{"n_layer": 16, "d_mlp": 1728, "activation": "swiglu", "rope_base": 10000.0, "qk_norm": true, "attn_scale": 0.125, "tie_embeddings": false, "init_std_qkv": 0.0244, "init_std_o": 0.0244, "steps": 5105}
MLP neurons of a small language model. Each row is named by its layer, matrix (gate and up: input weights) and neuron, and shows model dimensions 128-191. Each number is 50 + 15 x the weight over its row's rms, rounded and kept within 0 to 99. A neuron's up and down rows have the sign that makes its largest values positive.
A block is one neuron, or neurons of one layer that tend to fire together. Before each block is what it responds to, as a language model described it from the Wikipedia text at the highest values.

Description: Coordinate latitude degrees
L2.gate1190:48 49 92 12 75 75 64 55 41 54 53 47 75 44 43 56 51 48 51 44 67 34 73 63 53 59 19 32 32 15 72 31 51 44 44 68 59 66 64 59 59 55 57 68 66 38 67 68 50 38 53 69 47 65 51 58 48 72 37 39 81 30 58 39
L2.up1190:53 55 41 30 42 42 36 24 73 25 46 43 33 50 47 59 22 49 29 51 41 41 54 19 33 52 48 59 66 67 51 65 39 45 48 48 74 27 28 60 59 47 41 26 36 56 61 24 54 33 45 37 38 40 83 53 58 36 84 47 43 39 07 61
L2.gate1191:55 46 43 43 88 55 47 22 50 23 39 25 72 30 32 47 39 51 35 37 60 57 56 41 64 63 27 13 49 34 30 56 22 41 65 54 81 51 37 57 68 29 46 72 39 42 48 34 35 59 48 34 44 75 55 52 54 78 66 48 62 40 60 56
L2.up1191:48 57 62 22 59 27 38 65 46 49 45 33 63 32 54 61 36 69 39 57 55 33 39 37 56 49 22 06 47 64 52 46 56 45 59 66 63 71 26 52 54 57 44 53 60 56 38 23 35 31 57 51 24 64 69 74 65 67 56 48 67 36 30 40

Description: Phrase-final head nouns
L3.gate182:57 76 38 47 29 54 58 60 36 39 89 40 64 48 45 37 35 54 41 30 76 52 64 59 63 27 63 45 34 75 59 52 48 58 21 53 66 51 42 19 53 27 64 60 63 56 30 44 61 44 42 68 58 38 61 70 24 64 51 30 77 61 55 65
L3.up182:74 69 43 67 53 16 50 35 29 43 77 37 51 65 71 52 44 43 35 41 72 44 54 61 49 36 40 25 48 59 32 50 29 66 41 47 59 49 47 27 54 51 47 70 56 81 37 51 47 53 47 39 57 50 35 59 72 66 70 52 46 39 15 60
L3.gate584:70 47 58 29 49 50 38 69 50 67 68 33 67 68 35 45 31 76 39 49 83 66 53 43 40 60 30 48 48 71 49 68 56 66 72 51 55 37 40 46 36 26 39 56 62 47 43 49 51 53 66 63 57 33 42 48 48 38 41 62 56 58 55 42
L3.up584:68 51 44 14 40 48 59 57 61 46 59 61 54 75 62 71 09 49 73 54 73 46 52 31 34 41 40 62 45 68 30 56 66 69 76 54 52 43 50 41 58 29 55 71 49 57 43 62 37 60 73 51 52 50 40 47 48 36 30 55 53 69 57 48
L3.gate821:55 52 61 33 57 27 50 47 50 71 54 35 50 62 56 71 45 41 68 32 23 62 57 53 59 41 52 56 52 58 53 30 43 41 54 38 85 60 33 35 42 50 31 63 48 57 38 56 51 65 36 67 57 42 28 60 64 42 16 35 56 68 51 64
L3.up821:51 63 26 68 30 38 41 76 25 48 30 21 29 77 50 70 48 51 75 58 72 52 65 65 45 55 62 26 64 62 60 66 54 73 33 65 63 54 41 56 47 51 54 75 65 55 62 62 49 76 52 59 42 48 40 61 42 61 48 52 25 55 39 40
L3.gate918:49 48 42 34 54 84 33 53 64 15 65 42 44 53 46 63 43 40 52 40 64 39 63 46 41 21 62 65 49 52 55 54 47 71 56 56 59 24 50 67 58 23 51 46 53 47 45 54 64 50 37 65 51 50 36 29 53 46 35 48 42 38 49 76
L3.up918:67 39 39 50 51 51 39 40 36 37 70 51 34 60 38 77 49 40 41 65 24 63 73 19 61 36 37 39 49 59 31 54 40 95 42 28 75 62 53 38 50 34 58 33 49 50 41 77 44 50 37 52 60 64 26 55 31 35 56 45 35 50 26 51
L3.gate1075:47 43 30 62 76 48 77 67 52 41 45 24 77 48 57 39 35 42 68 50 53 56 69 67 57 42 59 63 25 73 32 57 27 56 42 45 65 74 41 48 37 15 40 56 64 44 54 51 39 19 50 54 58 51 19 44 47 40 41 39 39 45 40 56
L3.up1075:84 59 61 71 62 50 53 56 34 56 51 46 48 74 86 77 50 22 57 55 43 82 74 49 27 47 26 35 48 45 21 64 27 57 61 44 45 38 47 34 42 53 62 58 79 72 48 50 47 47 65 61 39 56 25 54 63 55 54 55 32 47 17 34
L3.gate1269:52 30 46 55 61 48 63 58 35 62 32 44 57 54 42 66 60 48 62 51 65 66 69 68 60 31 56 44 43 49 39 51 58 42 41 49 59 61 35 54 49 44 64 26 54 40 58 31 36 46 60 77 50 70 38 26 24 54 38 55 34 47 31 58
L3.up1269:84 50 53 41 57 24 39 41 51 50 57 36 26 56 54 63 41 16 58 20 82 46 70 38 47 52 35 30 47 46 54 28 33 43 46 47 56 24 48 56 79 54 58 67 78 59 66 64 42 33 56 64 50 68 31 68 76 60 43 69 13 39 49 41
L3.gate1398:77 67 45 65 31 56 51 58 42 43 41 61 74 73 55 67 29 14 51 64 60 57 80 39 51 50 63 41 20 62 44 63 46 64 65 56 53 21 53 65 51 50 45 59 77 94 60 38 49 77 33 54 34 29 09 51 80 55 56 34 16 47 75 54
L3.up1398:39 92 50 55 44 46 23 54 54 57 68 25 41 37 42 63 48 42 53 45 62 42 32 35 61 19 61 77 24 46 34 23 62 33 24 64 25 49 67 50 38 53 40 42 60 52 63 67 48 56 44 50 72 39 54 37 50 52 59 36 54 18 47 22
L3.gate1670:70 44 51 48 53 42 56 60 71 09 38 49 59 80 28 56 53 34 54 59 58 54 26 53 43 53 34 49 52 59 40 39 55 68 54 44 63 26 55 32 31 55 49 49 64 52 27 61 38 55 24 50 50 54 50 49 63 70 21 44 61 61 35 45
L3.up1670:76 86 34 72 89 49 59 41 42 50 54 55 48 81 80 65 56 31 59 66 43 38 46 49 76 73 29 45 51 55 27 52 53 32 40 42 63 48 45 31 30 39 67 49 62 53 50 59 11 43 31 32 69 42 46 48 52 76 50 59 32 40 33 33

Description: Colon after title heads
L5.gate438:60 40 61 48 65 58 37 69 73 32 64 41 34 52 46 79 40 67 34 36 51 33 44 59 42 55 47 51 59 36 52 65 61 20 68 66 27 65 62 41 57 50 51 20 55 18 38 76 68 52 63 40 38 69 25 43 50 60 32 41 42 77 48 61
L5.up438:68 66 36 61 70 59 52 72 55 46 55 57 61 58 49 58 40 61 62 52 31 64 48 80 68 43 20 51 46 40 54 55 51 34 42 54 47 37 39 37 61 53 48 21 29 35 38 48 26 36 48 45 39 51 53 56 42 62 47 24 64 54 35 39
L5.gate502:72 62 44 62 58 48 73 79 55 37 53 13 73 57 58 59 31 61 63 82 76 69 64 47 45 18 48 44 38 40 29 27 52 77 48 66 43 35 48 63 48 37 39 47 68 56 49 52 38 11 43 48 37 45 28 42 58 41 44 54 43 79 41 42
L5.up502:76 58 56 69 75 63 70 36 42 55 49 39 43 84 87 71 36 21 38 69 56 49 70 47 40 69 24 38 39 47 26 59 15 25 53 48 48 52 54 29 36 57 63 61 74 32 54 59 31 49 38 40 56 70 31 68 50 70 61 55 16 60 22 29
L5.gate1189:80 47 30 61 51 11 44 35 47 50 47 28 39 57 45 76 66 60 70 61 46 65 44 15 92 51 35 65 46 28 70 58 49 71 34 53 34 29 69 39 48 38 60 58 70 48 40 32 26 53 44 44 47 55 59 57 60 24 47 53 57 47 59 65
L5.up1189:42 58 32 63 55 40 41 61 34 31 65 30 64 59 18 23 52 62 49 54 61 48 58 46 45 55 39 50 63 71 59 46 34 72 56 27 51 48 64 42 16 58 24 50 42 56 55 31 51 43 53 76 80 43 48 65 48 56 33 38 43 35 77 46
L5.gate1546:47 65 46 47 68 43 70 44 58 24 43 39 35 86 60 70 33 47 41 64 32 58 46 47 54 45 33 33 30 70 34 55 59 66 24 29 49 63 49 42 24 28 51 57 67 74 43 52 66 44 47 47 78 31 35 57 59 61 36 35 31 78 24 62
L5.up1546:81 40 37 56 62 43 62 31 73 35 57 55 24 62 60 37 67 57 66 44 54 59 23 44 74 34 45 39 56 71 63 51 52 37 51 67 43 60 60 51 38 58 49 46 44 79 40 53 52 43 31 47 65 58 52 60 56 54 43 53 52 66 32 35

Description: Pre-infinitive verb-chain slot
L5.gate657:67 56 70 53 78 66 29 63 65 37 53 36 57 32 59 76 50 53 84 46 47 54 32 67 54 67 74 49 47 27 33 62 39 49 47 83 32 40 42 18 34 46 45 58 62 38 52 69 57 36 25 56 52 43 50 71 57 37 74 36 25 45 49 51
L5.up657:36 30 65 78 66 63 42 48 40 33 41 49 56 37 53 66 79 23 44 64 37 67 45 35 67 45 23 70 17 58 82 49 50 50 67 58 14 54 40 62 54 55 41 66 32 42 46 52 62 48 62 37 26 34 24 72 40 36 49 49 39 39 41 46
L5.gate882:62 55 32 56 31 57 75 51 72 50 60 35 49 54 15 52 59 44 44 49 53 57 52 42 70 48 36 48 55 37 62 43 50 50 69 31 66 62 49 58 49 62 52 57 49 54 43 50 52 53 55 52 62 56 49 49 47 44 44 48 41 48 82 56
L5.up882:32 43 55 66 39 41 79 42 47 35 62 71 38 59 72 60 39 52 19 28 60 20 51 65 42 70 41 70 38 80 46 56 27 48 74 41 61 55 42 59 40 53 49 04 54 64 21 54 38 64 49 54 57 52 24 62 53 40 55 70 71 44 63 49
L5.gate1036:39 51 63 62 31 42 70 58 79 48 69 44 39 71 51 69 58 36 36 63 26 66 65 34 41 69 70 65 54 31 73 66 56 53 53 79 59 51 44 71 61 52 46 38 36 70 53 65 71 51 48 59 44 36 48 77 12 40 52 54 54 50 46 46
L5.up1036:59 49 32 53 44 64 64 52 22 46 53 51 73 59 63 53 40 49 44 46 45 52 42 47 16 70 38 49 79 27 44 43 44 38 60 54 73 66 42 53 44 62 27 63 31 41 36 43 67 54 35 49 59 55 57 45 37 45 52 23 39 60 18 46
L5.gate1466:44 49 45 30 20 65 82 66 61 43 32 44 52 21 22 43 38 16 48 66 76 49 49 58 41 65 73 41 62 24 75 49 72 73 62 99 57 54 39 74 40 72 63 53 53 21 46 37 71 26 48 74 46 48 69 47 42 48 75 51 84 40 33 53
L5.up1466:40 47 42 87 52 56 72 58 43 45 64 60 71 42 11 63 53 44 62 20 50 64 30 44 62 53 44 55 62 42 47 67 50 84 77 62 55 43 46 49 46 63 37 61 42 50 28 37 39 41 44 54 47 62 58 60 51 45 34 69 54 38 54 41

Description: Field and list delimiters
L2.gate202:84 46 20 71 58 58 41 48 36 37 54 60 50 84 64 41 60 51 52 73 43 44 87 58 53 53 43 63 47 67 50 35 32 72 73 43 59 36 53 54 77 51 67 43 36 87 53 55 27 64 31 48 61 54 26 57 66 50 57 34 20 57 21 38
L2.up202:72 75 49 88 55 50 68 51 53 44 42 44 40 59 77 44 69 38 22 55 58 72 59 52 41 43 41 56 58 46 56 37 58 70 50 46 70 51 44 32 44 37 49 53 51 66 39 63 61 43 49 29 70 50 17 55 59 43 42 67 36 45 33 53
L2.gate1011:51 61 41 87 44 91 83 52 47 28 33 51 48 55 45 52 55 46 55 55 38 56 60 59 23 24 50 66 48 44 57 23 54 41 38 32 78 42 28 72 51 48 42 36 24 63 34 38 34 42 49 35 45 54 49 61 44 54 35 43 53 53 18 39
L2.up1011:43 26 47 62 37 44 40 56 38 39 43 54 55 55 42 48 70 70 52 83 53 91 53 48 21 63 55 64 48 55 58 38 45 58 52 74 60 25 40 46 66 64 54 62 18 48 35 47 50 71 44 57 44 66 64 49 39 32 40 35 54 39 21 45

Description: Structured-row boundaries
L5.gate112:52 55 53 80 41 39 74 68 60 40 35 29 26 61 39 32 28 51 62 34 16 35 60 58 44 43 41 37 52 20 51 27 56 39 49 34 81 47 67 62 66 42 57 52 58 45 32 36 61 62 56 76 30 63 07 60 49 42 36 39 79 54 44 50
L5.up112:06 33 65 36 38 51 34 64 43 44 70 46 68 67 48 38 40 47 43 64 55 67 48 46 35 51 45 48 39 63 54 28 69 61 49 42 24 52 61 40 48 51 55 71 35 76 65 56 73 46 56 53 58 65 45 46 63 47 58 22 49 52 35 54
L5.gate431:77 46 36 47 43 50 61 45 27 69 50 39 38 60 38 24 51 52 47 33 44 54 45 50 57 55 29 51 33 60 38 45 33 34 38 38 20 30 58 49 76 48 55 53 38 40 51 24 77 44 37 53 26 38 57 51 76 43 82 39 69 62 42 61
L5.up431:66 46 34 22 48 53 41 33 65 61 52 57 50 65 35 45 33 71 54 34 65 80 50 40 43 70 45 43 48 41 40 84 40 39 67 69 38 45 59 32 57 15 58 18 46 51 62 52 57 41 34 78 27 51 39 54 48 41 55 28 52 64 42 67
L5.gate746:44 60 37 48 53 21 22 62 78 51 61 78 24 64 48 41 59 56 57 54 42 61 55 64 53 56 65 52 60 58 36 41 64 39 42 43 19 56 42 99 64 56 31 38 70 56 56 43 55 32 39 82 50 61 37 35 60 47 64 56 85 40 28 53
L5.up746:52 48 49 61 46 70 69 47 59 69 80 55 75 73 49 47 62 57 53 51 33 30 56 24 61 56 70 60 60 80 56 32 62 32 29 35 51 24 77 09 53 71 39 32 36 43 46 37 63 57 53 46 68 64 32 56 60 44 59 36 41 52 35 58
L5.gate1322:26 38 55 65 35 36 39 28 42 42 43 56 67 72 51 37 46 82 47 29 44 40 16 51 51 47 61 75 61 51 58 43 61 65 60 24 75 77 51 10 72 39 52 21 84 65 79 36 43 70 37 54 77 60 33 55 53 60 53 58 57 66 41 38
L5.up1322:19 20 56 60 56 31 67 18 55 18 38 30 52 51 83 15 46 38 70 43 48 46 59 47 14 46 61 63 61 54 54 46 30 47 58 39 49 54 43 46 52 38 54 30 53 60 33 42 45 47 64 87 31 77 58 53 72 77 71 71 71 38 36 67

Description: Main verb after subject
L3.gate105:49 38 46 68 81 48 62 47 37 58 62 38 72 37 47 49 74 45 51 49 56 57 56 62 26 46 54 54 35 57 43 38 36 51 42 38 42 75 53 35 73 39 79 72 53 28 66 41 62 29 49 36 39 74 53 41 32 23 78 30 40 54 60 35
L3.up105:58 42 46 51 25 78 61 55 57 40 32 71 58 35 59 73 60 50 43 47 56 49 53 36 51 22 57 33 46 32 29 49 38 39 57 52 68 42 48 48 46 67 43 59 55 64 49 42 47 54 63 52 54 63 28 46 21 56 47 73 58 32 40 44
L3.gate372:40 23 52 74 51 52 55 47 45 41 40 45 18 50 56 68 52 31 51 59 69 84 56 35 45 25 16 52 36 39 43 60 65 45 71 28 49 40 59 41 41 39 37 41 61 76 35 34 57 42 42 66 46 40 45 64 71 20 54 52 38 66 32 46
L3.up372:47 68 45 55 42 44 39 35 60 30 56 31 32 65 44 41 54 21 46 80 54 62 47 45 75 36 44 32 61 62 56 56 59 49 53 45 40 43 51 53 34 70 34 61 36 62 58 38 71 46 52 60 37 37 27 30 18 56 56 58 35 61 59 69
L3.gate458:64 39 42 41 65 52 79 54 52 26 55 69 52 50 37 57 65 54 75 23 41 16 73 33 44 42 39 39 45 62 50 79 21 46 64 59 61 52 52 47 56 51 29 45 60 55 53 38 49 21 44 62 67 22 69 63 31 21 41 65 33 62 30 63
L3.up458:46 48 39 63 36 50 79 43 31 64 54 33 35 47 26 94 48 58 67 48 21 36 53 53 34 48 40 67 36 21 42 65 42 27 63 51 78 30 65 46 65 67 24 75 38 37 48 26 48 40 19 32 34 31 41 40 39 56 61 52 49 40 59 60
L3.gate475:56 41 62 55 55 87 77 55 42 67 79 80 40 44 50 41 46 49 66 28 60 45 45 63 13 56 35 59 40 23 29 49 48 49 35 76 55 52 87 83 40 44 47 67 60 46 71 60 46 39 22 55 47 49 48 42 94 79 52 59 68 42 41 52
L3.up475:53 51 50 41 71 63 45 73 52 43 57 55 43 33 66 99 61 26 47 51 49 55 73 64 58 51 72 39 53 56 66 33 62 66 52 28 28 27 29 55 50 52 25 41 64 17 55 67 43 28 47 65 53 51 56 47 40 64 59 58 51 55 15 54
L3.gate773:43 59 33 59 61 59 68 20 62 27 50 54 72 66 68 56 51 30 37 65 50 64 56 62 42 62 43 12 46 47 78 66 16 74 53 47 97 41 63 29 52 65 49 42 58 70 57 40 57 43 41 60 38 48 42 73 53 63 48 34 53 52 23 82
L3.up773:72 39 34 49 43 56 72 43 49 50 73 35 66 49 46 45 64 50 31 63 50 69 36 61 37 49 40 42 54 49 69 61 40 54 37 53 63 56 66 41 68 50 61 49 61 46 44 55 45 22 48 49 38 47 42 44 44 54 29 45 22 64 29 62
L3.gate1553:59 15 45 58 61 30 58 53 49 71 63 12 60 74 50 41 33 43 23 78 57 67 54 44 46 38 51 50 80 45 50 31 26 46 79 46 35 44 40 50 62 78 77 38 58 55 81 44 44 30 22 42 29 54 46 43 37 58 69 45 50 71 57 31
L3.up1553:45 53 37 72 39 35 67 53 46 41 64 15 47 47 37 42 55 48 46 54 59 40 56 46 54 63 47 25 63 39 71 44 33 56 51 55 40 36 53 64 61 61 33 43 28 36 72 53 50 29 55 55 40 75 60 56 69 48 54 33 75 81 59 25
L3.gate1603:59 46 91 67 78 61 61 85 54 48 49 63 56 56 41 65 51 42 66 60 40 51 51 55 59 35 40 58 53 59 53 47 43 38 30 45 31 40 69 52 49 35 61 50 66 74 42 51 70 51 19 60 47 61 37 31 40 62 53 50 44 51 48 30
L3.up1603:61 55 78 58 55 54 75 66 74 65 47 79 29 52 45 66 46 44 55 34 60 62 64 57 48 41 32 60 37 29 62 65 58 47 46 51 34 20 57 33 50 25 46 92 36 29 65 25 64 61 51 64 46 58 45 45 66 54 57 59 42 53 41 55
L3.gate1678:40 53 67 30 40 74 65 38 60 31 68 60 41 26 43 58 81 50 46 38 81 40 47 36 31 46 58 67 23 42 52 40 45 44 44 47 14 52 56 50 61 24 54 61 45 64 51 69 60 48 49 56 63 54 79 54 41 64 52 33 67 59 49 48
L3.up1678:40 54 42 43 45 60 71 50 42 23 24 38 33 45 46 49 72 65 56 72 52 43 62 62 44 73 44 67 64 59 63 40 59 41 60 45 63 81 81 58 50 65 60 61 41 57 50 45 35 44 44 53 47 23 33 61 54 39 38 47 55 36 46 77

Description: Coordinate degree values
L3.gate10:88 31 51 37 49 24 65 50 42 55 74 26 69 42 55 50 42 61 42 41 65 51 60 55 38 41 37 19 18 48 35 41 38 30 42 54 55 39 48 62 47 44 22 53 38 81 43 42 51 45 09 33 51 65 48 48 53 51 64 36 60 46 41 74
L3.up10:44 38 56 36 42 40 56 21 68 27 46 46 69 53 33 54 25 43 55 52 59 62 58 45 54 30 38 43 55 27 50 16 35 25 36 50 71 53 36 51 48 55 51 58 59 61 44 58 66 52 78 42 32 68 73 15 68 45 62 61 39 44 45 48
L3.gate512:49 65 64 60 39 18 63 54 68 43 68 10 83 52 41 28 53 82 32 57 60 51 38 58 53 48 54 53 62 14 38 38 52 63 47 23 70 59 55 45 66 68 66 37 56 42 56 12 67 56 44 32 42 80 41 55 50 55 64 43 44 30 42 39
L3.up512:63 96 42 35 38 52 61 61 60 35 54 20 69 41 46 49 65 45 56 34 74 57 54 55 58 46 69 48 60 38 39 41 40 61 43 40 52 70 57 60 59 27 38 47 55 47 59 44 55 51 53 45 51 77 29 50 38 55 74 51 25 14 47 60
L3.gate786:53 46 66 15 47 26 67 40 32 36 63 43 43 29 45 31 32 62 58 61 52 48 56 43 60 48 45 21 52 18 41 30 49 24 45 63 67 43 58 59 67 56 51 44 43 20 53 15 64 39 43 49 33 47 56 48 47 42 51 67 45 41 68 61
L3.up786:57 53 60 16 72 35 44 64 51 42 46 53 58 38 52 51 47 65 47 59 71 18 70 27 67 46 36 21 30 32 22 65 32 69 46 65 77 42 57 47 57 29 48 47 66 56 53 42 57 51 57 41 42 30 70 61 34 70 43 40 39 30 23 70
L3.gate916:60 35 57 37 60 76 52 34 35 47 53 40 64 51 49 44 65 60 84 53 54 37 78 28 62 71 50 36 50 37 14 55 39 51 38 73 59 37 34 36 57 56 67 59 56 41 53 38 42 44 35 26 26 58 39 72 59 40 56 54 52 44 43 44
L3.up916:76 07 44 45 78 55 53 72 35 51 38 39 69 21 56 58 27 49 47 61 63 71 70 47 70 33 26 25 38 24 27 63 44 51 44 55 64 48 51 33 47 30 72 14 58 39 30 58 39 33 64 26 55 58 46 37 48 24 59 49 36 40 69 37
L3.gate1062:35 47 45 34 54 54 55 54 39 15 55 55 56 50 37 68 30 33 52 45 39 31 81 19 20 28 53 16 26 54 44 35 31 63 65 78 40 66 61 55 47 34 46 50 65 52 50 33 34 41 73 60 49 75 42 84 45 81 72 49 66 44 69 45
L3.up1062:64 55 60 66 29 20 65 58 46 31 47 59 48 59 49 45 44 47 45 59 70 46 32 68 39 67 60 43 45 48 55 33 40 36 50 74 72 53 43 65 46 70 68 38 60 63 71 43 47 53 69 47 43 30 46 49 45 65 54 45 71 65 40 45
L3.gate1198:71 51 45 39 61 37 51 12 62 49 34 34 32 41 74 34 23 65 29 48 52 38 71 60 13 56 11 71 58 40 23 29 33 32 52 50 75 66 45 46 53 58 55 60 64 40 53 40 74 58 10 53 48 58 40 51 73 48 55 55 55 35 53 55
L3.up1198:51 38 50 48 60 40 46 30 72 27 43 46 42 37 49 42 45 44 36 45 60 40 64 58 46 42 46 46 30 34 45 49 45 43 72 38 47 70 66 40 71 48 52 66 51 51 40 61 58 53 65 44 58 45 44 73 79 45 77 40 59 60 37 55
L3.gate1342:58 25 61 48 64 55 63 37 46 32 40 32 33 33 20 34 45 62 51 64 65 33 47 41 37 60 54 26 35 33 55 53 39 47 20 55 90 68 71 53 47 32 37 55 65 30 39 65 63 41 45 56 56 52 35 41 65 73 37 49 50 31 47 40
L3.up1342:55 16 58 49 57 39 52 47 59 28 16 34 30 32 24 32 46 52 33 49 66 27 62 51 25 47 42 42 35 33 47 37 39 52 33 44 82 67 70 54 56 53 48 71 58 43 36 53 70 36 51 82 36 64 46 38 51 62 74 77 79 48 50 39
L3.gate1621:72 57 78 27 42 50 53 69 52 21 57 43 51 23 44 62 56 78 25 52 74 37 72 43 61 57 68 00 36 39 46 67 38 55 45 42 82 49 49 51 30 55 58 46 68 53 40 75 61 44 46 35 57 60 39 37 53 50 77 73 36 52 45 23
L3.up1621:57 42 58 19 42 50 38 48 54 31 37 28 47 49 44 30 44 55 59 54 64 37 78 77 56 68 58 24 32 26 45 45 44 55 55 57 62 70 40 60 68 55 65 55 56 59 41 26 44 49 56 63 34 76 46 50 51 52 69 81 51 59 62 33